Weights of a small GPT-style language model, trained from scratch on English Wikipedia: no biases in attention or MLP.
MLP neurons of a small language model. Each row is named by its layer, matrix (gate and up: input weights) and neuron, and shows model dimensions 16-143. Each number is 128 + 24 x the weight over its row's rms, rounded and kept within 0 to 255. Numbers have three digits each. A neuron's up and down rows have the sign that makes its largest values positive.
Before each neuron's rows, "fires after" lists the tokens most often just before its 100 highest values on Wikipedia text that the model never trained on.

fires after: " J", "l", " St", "ri", " Ar", "el"
L10.gate468:115127104079123119133134120099129130147154139145106134145114097152140142152163130135097095129161183093159118132105105117141103087131131130168130127124095097145106166133135128133097133170158124139118121126100121107086108154136122108176108138138181111127099145137169108127105148154091129180110150138112155138132145107098110137088127166118103130115113098129109158106132133131076111134162
L10.up468:123146122180106127150133104146100095172127133155119122156116161137114120143142145155131128139143146106135142126097119164137150123147124136132160102138114128106141124120129126120161125121105195132128122114148174108121133110144108150125139119161130115170137093139163168093117130105148201147136132164087139158154155151146140113114126158162093125119128142137139172117125097114098091171161

fires after: "P", "p", " p", " K", " P"
L5.gate245:108101101146119181122125111109121140107123130117138057119164156117127143149099127127108100109128130139122116084129143127136122111110127177155116152157148141082109119125099129117113105159128151137136148132106088129135063151141153166133119131061134139160163141159128126123137099095143115132132108156166124120193127154102132104091099122110125156115118156118144146178104112123126152144126
L5.up245:141095145099133119141128133128101192140125110100130126117131136152129113141145159162109147156122160180157131145164084102143139162107109129146124127131155117112137160139164144128152161099102144136177116152125096192120086098124136136116152131084141143149114111156115106137137139134131135103114172156099123113157157111125122140126120149109134135119094157164124113101103091143120096094187

fires after: " N", " pl", " B", " F", "l", " "
L2.gate310:149128116122139119138092147162143145154146169111141138123143130154146159108173119092112078107150143140129139187109154151134106152129151113158132128140107129159124179101085130143147132131103074111120113150119112111088149110136123148103120118125131148154134106099170127135108125092120145114169088176135125129149105091140121125124146126148108071189127114164124151158141103125122170106148
L2.up310:086111142094164112127157128131133145129151109150139099139104121146160115130181139090146127128094159109095119116153078139162118104158105174094119113144169117079138129171127132059139138166117140111150146139159099180130141075075091118175149143141129148151110125158146109111128094088151123124137140125109159140150155141154095147108133116112138165136151112135150134126121134112183141141154

fires after: ",", ".", " ", "P", "–", " ."
L8.gate606:116099097116170072118156149143123120135137124110121137125129129152152139149138161111124139140119122125171127064092124116098144071128183121081139125100149100118109131078155129067174145120149090134129135108103116129114152144140137172154116128091123135128088144127157162088128143106114137162144114126175124085109100088119131117111131087122157123108162151182117124114081141129126138091143
L8.up606:119099146116130074116124137125148107165106134096133135147102129135129118158124129133148170146159135068155128128136142107128099118139113056096116147135161103108134160108112113140160142100151146101134120130139150127136149163146140171129124148123095153139138111153105118112108118157081141116118132111196176090162117078155141174099130164103122152137131118161099147074115138119181128121118

fires after: " S", "S", " Z", "ü"
L2.gate505:121135115138097124113134137174130130158131108098119160143104149101169084149121141154120142101170112124171132083132145112149115157177113103102143135153147165090104106122168121124166083158174106104138101129140128141144151176120112123086108144119151097137131156080098180109150146054100090143129087108145156084153123116129099137124115095103146131102158151120168116104092114109123131131101
L2.up505:107112145153118107118146121149149174138115123098144148163115097151116129170141137113082113146145111118129130105116130142144131154161132108117154111149109111154123169083129123115140120126149180112159103133151091112111094173093135102121105147160131097133133116105131149139136104129138091119163079137100101115109137185115126138182096185093136143108162150106170104176125106159158131145103

fires after: " T", " M", " t", "T", " W"
L2.gate304:171131169139115136134119107101129099149144162109119129127119139111134127148158097090125098089160132133118119091113175153134159097162123146092117142136114114124104116136105161090170139122134127145088134123128171079101117104128148149107177112088170125112137133140091152128143128105119136107115132137137138139093110130117116149109139144151125144141160123166134125110107119138137096101142
L2.up304:109117116127106114149101135122134121145186100122141113151123135126123148119099150103143100136148139142123113126182142092137086083147181082142136130163122147116142181078122112191156127104145116177143081071120110131152116156129140146136106123169114098127114102091123167116102138125140177149144145126107144157170110151115116171158090145103126142163133145114086128105102131124117089155108

fires after: " S", "S", " D", " Bra", " G", " d"
L2.gate194:133116127095162084148083110144171120143099109122152151139098131147120118136137146184088136162177118100122104123128104133113055149154097131113143133087145139165133141151156191143118099153144100125161114115150153110133101121153142149135123156136087094179130163123148140110125104104134127100114095128100144128109112144127122120148091089125139141152136138130144101138093127095107122160092
L2.up194:085106123116137132166140128104113143144129135109099125154099079173152126175130201146097112122158144142163119150148146133146148095155099093149113115102175119154103152101134132121128138152148093120118147136111136078097169092150173151084150113141114142158140147143182185123124130149140107142141112167117140121148111100105126178124107148084152128141136129160127121105112095141121119108077

fires after: "w", " w", " W", "W", " St"
L2.gate463:109133144100115142128133117153118073135147141136070145128126117139152152217100115148137123129148111153158112143118118107127167100085111142123150154139133132119111078145138214146114153115140128137126150133155102126150116141111085118125148127132178107128116174147118180142138128111111159143133124086141132117109122157094136138132142107118177148145133074149127145090117144155097185108091
L2.up463:133101091192122107100110168105128122082135158089112128120125080113134171117170129105131089159142147149112155136108146148090105124111118116141118139139155137159137131154114110176142147118107126141122089106139208109113160137126117155092065087171132099133109125101148121140130107147117119154101142161149103124158120150138126119154107144177154116108154148137118068109107102131106117145165

fires after: " an", " A", " a", " f", "g", "h"
L9.gate673:114083137136174114114159114135095102126132167120115136129124106117111168103161128158134047127120160160107087089128120139105088192114122144087134168138125121121146145106139155122120089140142138127136147146126142124126120131101134134126158151148104098103109081166147186144134131145084126129134135092147117157144139166102110133148148151102105126097184121177151145140087089171108119167136
L9.up673:106090121110091152130171128128141133139138110161119149143125110106101112117140105122169140099128101132127111130129105100115173123125139158150170141144128121135121150140137152167076135153092121111121151104118171151091145169184101145164163096150141106140087138116111109123197121145116117119149108158108139161123118117118086106137118089144137133150127113116154180087133120115124126128135

fires after: " D", "D", " d", " W"
L2.gate398:124067126128107139120155122129114132154135107100175148161143119164131131123107184119135157152116147151076144166072125121120131105110103151160119147096110146102135146065161132134132183188142103129124089105177179138108169110104118092136141156114171153121158120131105131129137094085099082149113148127121167118137095116116122097140132126122132097149104166115136094102074124177113137111152
L2.up398:121086125128097139124109126103124098128135106143134102181145135122125128086078140147103126114118163160087144145093110108110181113081177142128129087121114136141179106120166132136122131129161189150105106125159198147112132121123138136093140096141120140141138112130108151128122122115136135136117135118142161129138096118129124104102157129116123141132131144179153115108110117167120157130122

fires after: " O", " T", " G", "g", " D", " Y"
L10.gate697:157138136102154134171130107126147125126124141076116107115139143128086128111142120099163176121152107116136128127092134112130120168122141136113102130144160123153122113113135136122158120123118106129122150113132123113140153070136124090151152112159139061143160136129123160143124185113148143143140141107095181168180155095112137094140108121132155125105118140121141163132111117106090172168123
L10.up697:075120120115203125156056098102158160095118084129154158094113102122160147144130111128101166101152143151157120134153109123114136130140118130104138130148170119138156122117147133125133083131120059137091162117131108144106119113139142120099142127123126128113134136151180127147138143151113127125153110124156118134095080112092147152129122098088113137111146096095113141155142155150143088135116

fires after: " b", " B", "qu", " F", "b"
L2.gate559:143108118094134138108123160139141139140085124134172153118117113144119167093136161121103123110125115197153126175108113138085114127152113119140140128136119116109158155128104135111091157132110076124075164101106137113152166100151103130136112120145098106133107089143151167078124190081091140125164120141159169115150147152106146126146135145168135138172119150129146123105123143145131126106140
L2.up559:101145123083084161143148129175113139100128111129105169145104119102159093144142110121152128125089167087132132158168104188100131093121109100100174151128113095161128135137168132153171127137114124084145135124152129104146121135156110131127141119144127104115101112153126131085148133150135162137107156147112122150164163135137168168130175093112172137152105109135105173107102111134122138131104

fires after: " |", "|", ";", " ", " on"
L12.gate210:121106079106081148132099117125104088140051159090114138106128109109117123125123137103121113120116136170107111137132117126105123116145095136120116155140173153117114105108115086096135143123174105169134169178118115127188141087062119117147132095109153149106146110158133130115081110086149127165117118140126142123109180138130129148125101103123135128128091122093108151090152142140084118135161
L12.up210:115165116134111133126127123114136105070133076110159127123113136098096127103126163063144128127132128142073159121092123110127142097120123140141141124125128142085146134165112181131140177075166145104129125112126105161118121137148130105119149137138114083115151110069089133161108105088154135138130120099116117148106136121140160115143144128150158096143109123142131161131105150114139159106167

fires after: " H", " A", " W", " St", "l"
L10.gate269:119113135172138133122172095104091083154166134081126145157115093136156139156155160085131151118142149108133119134128127144123144133149153130135115119123108109157126121129135185137145149130193086185129188116118148133091127125159112125114074142154131135135107130144128156124087123077107135158142142123143183129159117141101103107106113140118126149128121119123125176133105124145131155102172
L10.up269:156123112179114143141094101147124144119146095132133110115154123105149158123138119127135128156144153093148094125125135124107121110112122146139160140142136141154164125111075165132139102129166123129160151179164185112126153100151107135160130142162127128138079155113108102142120148201111121107084164151129138129122129167096154095123090119148164181162126117125117133108115141150120130145142

fires after: " R", " Ch", " K", "R", " Par"
L5.gate311:174130157132098142076135129116161128089140131086146109158135144139143121133129112121110137114090163126153115140116129116133122096100123085102124124135145134134128156132125159087126121112151126113108125118098111137114112132101098137084108142117142100132106168105098142140113133181170141127124124129098104152116091090099149127132121166115149075119124121142122125058140122183119112134109
L5.up311:171166084142115072186139130133118137160164099111104100129081116115149141080096151129133115122095122126116084152118111106151106140121140154146102113103131116079118101110077143149133135162134159103075130136085143112118128153155143114112132087106118160148112132120099107113103134109147136134152109102171196114112113082114156121113140182150162111163156105133124143171106090153153160076165

fires after: " |", ";"
L8.gate398:143141114137106172149163112105083137111079137126125150125121132138135140144072168109148081113125119131118113170131119128120082080148122160125174141109124167122096135150107152140095138111154132127155105123068130106140139172136132180144076125144123122151116138108124082125118130136134138114164128150185155161095091093097120165111139122128095116092110142132148147122143135116145129093133
L8.up398:136114100138136133154120111120128079139188138134124161102128115114119163116110157096115087145154134154125105153127136131164118132144127127129128102107115167098111134112129132173137129141158122159112136119125098155113155160193126131185149148124144096128114097107128123114110132059150157164130129155151110155087143131150157151108124096150110119143104129144121112174142114141123095131111

fires after: " sc", " Sc", " a", " A", " St", " w"
L5.gate685:110090112161146109124144151128153064087138122138090131089145085130149150139132060135118138115150087172145137122134144164132118138138157136152071142091164124111118122159176191109121128144149104157110138121117114125126110122117150115149134131103135114117093137145118143140117147152113166119112112153094160119130152111145111144115156101188144090097084106101134112115076100155090186097134
L5.up685:101121117134128155140178143147142113131122131116063090119131105150111109100152084145168128142102110135119109107118111087171132141139100134128167114140110120139158146123130143165135158153093121103131148109110152158124184116131161079150105147086114143121144149108127159123122125164152100136127133149147098142112088111134140118114108105178129115147142115158137135165155074111115077081136

fires after: " D", "R", " d", " R", "D", " ex"
L2.gate420:128159136130081117120108152128144076146152178132129094185155091130107145100080103147076142142126135193106137147142170115120134126163095115151145117096113142137152143073111127123119113127161113142167085108126141124102147103144124122137118127135149112148145106135095110140120124097149128118134126116135124114118103085154120126084141163175141108121127129123113153157155130122137102106185
L2.up420:145110102132138068171125094149118121148187130148146141098110120117114129118147156142123135106136146177147158137143136108133165155131123106136145103100148120104125097128077156121159104126130155123122116112126146119143198090089146156103165124132144114110100125153152171140127091140146134108141133136200162084151089115098111095150119148108165107130128094128118118141137136134136127149138

fires after: " T", " c", " t", "ong", " C", "C"
L2.gate308:124134142162133127135146146092140136091147145113142109109176134099117106107136129067133099111142095154145122129142173113103141113137140148082136108180126117127110166108067114116137124119175118116109157101109121116145133128082121176133091139114143106121148143135111143152161099104103131158103110072116083118118104144099130149094121170135088068104105120148152153108144091118158118117152
L2.up308:130172115150139124128138154141152110167144103161107110131084173132135101131092156128147126118106136121112060124151116124174157082159106148168102133105134118146104129122122113102143088126127125166091112120140104119091122148117139104064124139118119100164131103100161109117082165134137160195130144133139121106125110177142116145154142112164138086130144128173145117118119157120123109143102

fires after: " K", "k", "w", " W", "ank"
L2.gate359:099135150127098112136094170134113077121104118119110143122133135081125166078151159173141167155118110140115149116107139138128113109125132144136124166141177184113169129157184103130105163166100146112088089140118160145081084125113125089152148107137153080140165159092126133155122133131098118110134140150123096138142141140093100067109088110136135126116110158157156143126117147124126182090169
L2.up359:104113169128100157100083161149131099100134093097084123126126113134120152087145153150099161135130120149133153140156186192126111122110110112134122119164136177096113133158163106142143135157050157109091150102088122134112145153109122067164147123135175092129165134089132129143147128145111123108115122152090121117127113150154111093104125123113154142148141146159142143143140129139119141133117

fires after: " P", " H", " a", " p", "%", " c"
L5.gate56:128123122090140122134106128145098137085156104118111104072139066124158173146087137138173156103130100141150122079141154134125130108098167102120131143111145134094163108120089127182127101100144150111146151121135098116090095117132117138103117127112117118154110132168126199164130126126156131166155130137130121123133168074101113148136106127102076139175129142097073092150120104142141137132148
L5.up56:154144144104098133155117126119117140101123104118119085134129111134155140135085125147157151129090117167157095132116162121139131129097142136109110131118123122134147104157088069158161154118097143121124181134106083175101130128126112139113147132079093156139094142118126192129123106118145116137114165102110134113118168126128082116108141170071128111159162148107093099124149113114142150116152